Weights of a small GPT-style language model, trained from scratch on English Wikipedia.
Size: 22 layers, width 256, 8 heads of 32, MLP 768 tanh GELU, vocabulary 8192, 16.7M parameters.
MLP neurons of a small language model. Each row is named by its layer, matrix (up: input weights) and neuron, and shows model dimensions 64-255. Each number is 500 + 50 x the weight over its row's rms, rounded and kept within 0 to 999. Numbers have three digits each.
After each neuron's rows, "fires on" lists the tokens most often at its 100 highest values on Wikipedia text that the model never trained on.

L7.up572:513465523520577501392509509580553501509468470534412437483556481527502464553414486606486415596479480386430577518534503511528480420479435479525493492491439537521515529535513472455490539455559619575502445506542435484395483428550523520459479504573479548489575524494469469661482451438486560455543466562471517468480471441495454593457469511492429525547449532530473469537506445462572436563491417487511438437423472540547539470551422473500547450454537555407559567496472474493437442465500422549581436508510461509560459458590536572527534437571543443464505483546474561570589480598560574531
fires on: " |", "\n"

L12.up270:518503485496469461590497497462535493479559562537449507458500513552495481564417468474521494535502551540451509439527524529499515476473495537511563613514484527498440461518439460487579581506467508575441487425538372426546498500535513509470573433440532454497662498542522510498493593475485519508512491550530531528534469407416521566458494330459573547476569530591511585581547503476462502434494548534529519443497473496477550513499565426388390437590485507532513522524555585402496465527537527373459532543503506466427518429489501478519477501479531485567416447457592455532436377546530444504
fires on: "0", "th", "n"

L15.up472:567452486526487500530494487542525468455510527429417482562492478549530596509546611573495491483564447435568516484506577482552448440539432560494507427493475451572443509544394472409537521551414495442544571431488396471442553486503464547458473529473607511504480479411423529550420485508527503476474474491520468606546470494502490441571381534534561496419490514535528500418556549584499564488550503443429455533615538472503500465529430490524528493409447559373524478464615483532399473564479432491516549500570537457493502555527503579466511501446483439544511522467494529483501596510431627423
fires on: "\n", " most", " more", " All"

L15.up360:509478477523488483461510469585433518512422478445481449513463510466352459466522599525509399524523487497527436549452491539515519476496543501582483544517573469578482572543565555517492563464384540473549482458434469343490485398559551500497470590445538520498526479527412477544451516516549518451529491476532583583478531413527510496513508543506556550496528506518514493580508507469520532523564435525540481416469463442453560462464491429512375437484482516491450534529495543535478511361482431514464462541497502446490545529470510520491502571450461440461535543525437546470546512533488571631
fires on: " St", " L", " G", " D", " B", " K"

L15.up628:534526474514515555473613516480560470389484484432451518485476437464605478574432545577440581539528434517508541434448465448497528493486492488519504539455502514574492463484499512447500518475548483399493501389532440533522622552411510555486524375584504396482464493465481533520479434499586508484490411526441504607510446569532547468510493601559484477495446421508552501528526460464551517529505439530431542465404517483523496411403466491600460495433549539463552533524495509498518622483459540412464414505557448549523496480526571497490585455497476491540442548443494563455457523486508575435
fires on: " more", " most", "o", "ly", " Most"

L13.up294:551514460447533496437567458557554503611480461505523480616431503514507539458490484501438495464515505565410511543479515469423504457592416508518570498530451504403528434529449550540486378498548465584508555536500495506415481554401510544479544460484576576522511474435580478441513529497515492617469400481519570364492460469473468511491534476529400483541515475436480563493523540554545459590476537521546476589511579482577492589505512525491488487467463578515567507451479510445499495548521503548534478436596562548482478504566444413568482394517539540561449505483523562455450521541485566437
fires on: "\n", ".", "-", ","

L12.up273:543445567438467526558578511573463558539468431481399487496512484463442587502458514497477486373576402566487522515472476525543464423575495467508561448492503460418425648495500448510507554450520570449495468485449478507504406571553541445396472433503511420492545620465497443537482460547526457463448430478505567591464548449441483475622512480560504474580474537557426483497436553479551502440492374472518476520598532554463553507432551488420389532516466557504489520486559548485507496539505466518430488593426444506527505491527528551505475443486471474458583435512503442509588529609500543489
fires on: "s", "-", " p", "ur"

L19.up527:565540508523455510467510565492502451568460457495489470504446518485512520515530434525521482482587486505569569445444516518466485525478577466529348482528591502524552432573521431438605445502537513428448483541535583549538454510476462529614578524530520424502511475528598490527498447494454451467491499452478447494504351496502414494529563481476438558463555502542550516494580522440489525510483542516547522567697529578467564474574481440486481377497431507536514459458519493441407474406466391454509457521524507509558469512455561520484477510460511481585388453487471474510529511479536628561
fires on: "9", "1", " ", "0", "8"

L14.up678:540612490564398377546527457597548427501493492436488478530493518368549513485540466541477500479545469474419555453521488507537586466515446461525498455487562519495530425580421524489470451529490470462520428401571594485450565505432521552454501512554585542477461446553571481586486536464470497527517501460535548571458551446486511517541547495444434507524438476567432529455533560525445556562506409486450534507511514539532428585530524526535475454417463466465599502508500537474480426533429525493551449520536534655486458499526488479464530535489535566511516541519450516508487575541566474476
fires on: "-"

L6.up562:438461480563503554486539474475512410559439495549559520570570389432561551461462392549462458496504544505502568410502450494474453603535555462514496585554445437495488508499435553443550553496504587390543454559471558406485469547476536382463445513598468509472491600499525564519462509500537489566547495481474489510408380395484539496495464515583597467524549451425481518508422480501370491474388542479462506464454580523532496458506500573425546562404540566491535521569455447414575537549499520509576450439460474518465463490541529539539470439483483442534458533480476560453508515497529486510
fires on: " to", " of", " ", " out", "st"

L3.up681:522552559550465438519480439445538499448565534493389514425469451529509451512529498525523520531485492510563502406508490442478452573457551536473571551470437496533534501498570477439505535481491500543531582454547508549467446520541456530526482607404431466508579483495427491431498544488434566499458495486483602503448477473477489498479430383515568445457518514619490526456505492587405541475546527485490523438482498485305553464440542489505400528499465514485529478584519593558541522631521547621446613537500444492479599548529523481473543419519553476489525473478499572428594506486486569495
fires on: "2", "0", "1", "3", "4"

L6.up542:466509633384458476566534478542496514518480490475555451501495481595476437470549434505502334521493448560461547522563551546509567457480453480482423543520521506414454462447609588448525558428444464490519454472559506541520454430566496469446497515522553413586460493526518488495520476490505454512459536514541557555449439487540489600565541414519464450595450453494405552566430548467606478490434500450457512482586470588522547525499429453440519514437477560527518556443567507527467430467571471430490525477425451470494499477460604452492524518501570476448472420576518515560552426527491482502
fires on: " the", "[", "/", "-", "'", "ur"

L15.up657:499527563463464517536486438536540409472514533492538540458461506565451479540395460505592445506495459515512513453471464497468468504480464475571467533460420498452412521490461555492426532517537421566508492522469502567496472540521490596497545539567452393511592582498469528607484536541482446591457463521549567601488528438466503445469586509524574587549423563530509478574450582480554412590520548489553545518512521368519541477489468460521504429458483483498517547550451471429398470494532495497532436431541570498557513537450484509458483473583494477497553564475457547552487454512471552575
fires on: " is", " (", " in", " ", "-", " and"

L6.up80:468506498708527494467555479491561516506488432503505581467464441497525427481512453544478463494523479551499548503520469478450596493490463461454411499497561539566465548533530487563554408451444568452515380541495458480500379548471576495464515495559463544464477449517510601448436573540493498536562486536520521426427432516463463576520457449516464568478515508472587476466544544488507485501459530481562501438360588501546483413479527560555610449420448527547554494499404651494467543489548444482477394521481485494509464481441505562514476475492467483476435466500552549538534523407572488442
fires on: "\n", " which", " to", " as", " in", " of"

L19.up326:380518508419478507547550421550622488402539519525490471515492461499589461493431464468609453559539519522512479456510517423485517476496472488483540543600523427511477488515544468501437516478517464554494517390458474496404467486519369516570464418537477435475589516402486585522353590515444558530461461458441513493449518564408427587512542509495523589547441448563425571509592513529475499544557557524467501534516415525390527482499475406520381443528548442494577489499503511556428547461557533467492480468550547523500479503622527510561546395506506508564491428550492510509461479470447509544
fires on: "-", ",", " (", " \""

L15.up100:457388454522474443457555486522606439464523499469466365469448532499474512447472497524466486440459546421568585436466433465522501510563532474366587442486525426521547533501546473485515537477514463468575417433489468501587561514508477513484460455516445463469493475491537504446504523512396548479484437451517570582427492523517428552580554523478524578471571485542472523614568467506466557468517556485500480448514590439420540439512516392427492387526544498450400517533477534457548556474632527448479490501444508519499475488527523477475388477483502453618535533484542531535430574520542562522
fires on: " and", "===", "==", "-", " |", ","

L11.up684:548491613427452411561571490470397543539495428493490575511477535445445466520409500477420555483606502452478569567504509508511439473519513549474575467484533556494562493591509466524493417579506402511486467578514532571440515568470501562491556429574557448533470422490434510507442483556484455444549503513552523494454447418551517559480521503553490482389474428548454533576475465545446472581516483548459519533576449509574441462417533522531445514462378570484592413527503522485416516476547501457567583569441525470543432398555472497515491603468537439493396518582523411570514466497553460572
fires on: "9", "0", "li", "ris"

L6.up693:549500616532495529497490581522463528520353451475471538575430424445479535561455491547471442537500435477489531566456474480593512431599483445472594475527475554415386587525533469430617527474581534599541541459501488425371490529573583540589510543452455514536457452472469497463495534466436480406506543442490490537467470484539422517478546469537425435580464524537436558450500530482515358477535467491559529407442489504447550408544486465481433548485481490502586502516578501483548479390522513436608543451526563526551525489611499507514548529557524515607469522541455562511586503523478517483
fires on: " |", "tro", "ca", "c", "y", "---|---|---|---|"

L15.up325:501529562482505525485511473483479505484532503600560472444448561549569513503511490518573476490561437465549560501542601567445622523544578566500520501508511439494458496486396528528433533498455511501526415446489535574511460467566478522423460489525475427533490375485470446485406496451472522505537446528618504502438442410530545469474519557470474507581512501548509474527490477512611545453503472510390583628415474580506524592516576485464454411447499589545503525506491511540434550556455542535551541524509496383494533437589593415510499602409440496518402528417541483433506437618494474606
fires on: "'", "’"

L7.up70:507523505421396513565371521417530476524476468406584454509459517455446520572479549466550418578558529585609542529462444460560457496398478517492549503537599507468542456507501515551499400531412469527489462474530494477468513510541493488495451487467485524488502513441457535547504429500672500522515566512438413511523528396483557506509384539472410441499487484541508506512448497550509478546431439526493555535488438496491481535425603493570385395563572469488486496539569456619587517476507457554539472549580513480527434509491570512430489455504596551513568558582459480466421505493465473624
fires on: ",", " of"

L6.up553:548396477513461492463526506456448547512502501497544488496465430477538450372551523562468454565426546554524539481472468525528520485434505469518500537496432444430454546417430589521482560554569454494459498603462532460444494477506499437445417498523484509466462590527569562491464468373512494456533506532459548482519523498490437443486460359470493610466462427438545568399487496514464462528472619471495506400498510493502530451552454532471572473464478480579478540597507493382480497445471513458604528444502526475410530432387571515473509480492576491519454508517502555550502567474622534491
fires on: "ed", "ing", " to", " ", ".", " |"

L6.up171:551474547403489508488545526437359529600441491596530505482429498448520601536539493508533498423498505566579552558480558540473494463552470564563633515538439435495523413503448497462512569511391474474555533548484557561481504533459467589492469394436519466497488404453515456364524448548420490474539544564517490588506611423542482540486489423489520543521600536547440554485445505394542510544495560481464448486507427514525514486448484470518526471381539552533539544483512506452532622481439505528543513521456551449444455391502581535491503444500504458577518433556457489445482500501458577506
fires on: "0", "9", "7", "8", "ect", "h"

L6.up410:472482484400598610495508510609493465547529438485498521489542458465521485501575525437384487504523564530452549410497446392527580480439431463524537500511452492466478487545477508509576492515516409392503533460543484516471600509511459435505488497508474452527457509524427461528560469538365563480454542497556480549523528490502462487493529419534452475524572539472444398515548428575456598445530504522477525502527521342514521463517473609595439498525481415508513514513496489547553506460460560570483572584469399391460481545429512552504523493589466485514485555490490482513507568462492495489
fires on: " |", "or", "in", "mar", "of"

L14.up375:548472571462366515578481566498448492497436607410457452529554577488569563506485535366544422511442527521521484559497524540542483579517496498442535547542541514553458463505474502502407461574417510477512405570503542519436463470461551465494539464418525486451539510454481512470600500503424524539540472455578440497501493438514586430469545527507440488460600435523502605415503614477498507482556570401544598575567483517562484478480439475670443502438475575474535619513548474561517526524436463572473600496533460497487488524489434518518472513520534459546595506458427501512528510531563591446
fires on: "7", "2", "0", "9", "\n", "1"

L15.up45:456498466550498507572523518464507497505512474486608437457470476546539560572531507556555492530505558524513554483500481530489536508392532460516555478481419517550513548486488569516494600444535539469519523395573454466530505509557537533453486551514539490511503387517436523544471481444561565521398512508448445461476572466456539432450563449555489460444491481515450493518506520463546590453549552510491575514578534528514484435441445480435505522498499559444529514474530560474442427392608549457479530529564594476517543417473509586573513494488550469480459410456472403527498377505490512551
fires on: "'", "n"

L4.up413:521468377469537487516567445467500401522489469438492471478506479479417504515450573583542433470379594476489416435539469472482525506499462537569543442497549484495517518435518493490508510529475451507490463517451447423468550545463472557488532489472499560536484544489521522540578472540585536496464492506547433523499519446524593472505484588562518437519552509534455493398433492525583515536430481493502504509544464564476537555425536501474405411528502528476497565499428592508504407418521528499472478462573599529520552494528568542498464472529528467531531417470476439547397497421496464577
fires on: ":", "E", " of", " ", "e", "S"

L13.up688:502470532538499453475590485494494509483520469604511528548495492432398504468513490581484435531544581471477462481439524422410413484411504514558587439567506504624513557500601470558485541457433500533360549508509480552444503423511561500533454550457527450496577454550659501547448522438501490519501522450371479488436400362470500492518543502470561522583358520510509560643513476495437557538496515410417486481503467466428424485533511498477506379458455454423460484572535555538541526467530484527513485477512502492541496593601523485502439450495515448505491540507510537386490527472520479510
fires on: " ", " J", " G", " M", " T", " D"

L11.up433:510536488504434511550397495502521440539491448581487451415422511523554527559553489555446483491557477425445623525494581501542563503465451528475522528510612520461465476503436525433493496479541541549541471477441448532463493458541439532460427524537582467521456417508417444433547465496538442566521523482535529496534586515588623377523522462634426458491540564456478531521537590485595492537352461514442499498397477597518526485533574526540526586492426553431536555430498441563505489554554558472466511527490517479454502530587465514509430586491545452487516477490587395530505400510392590531
fires on: "'", "’", "\n", "0"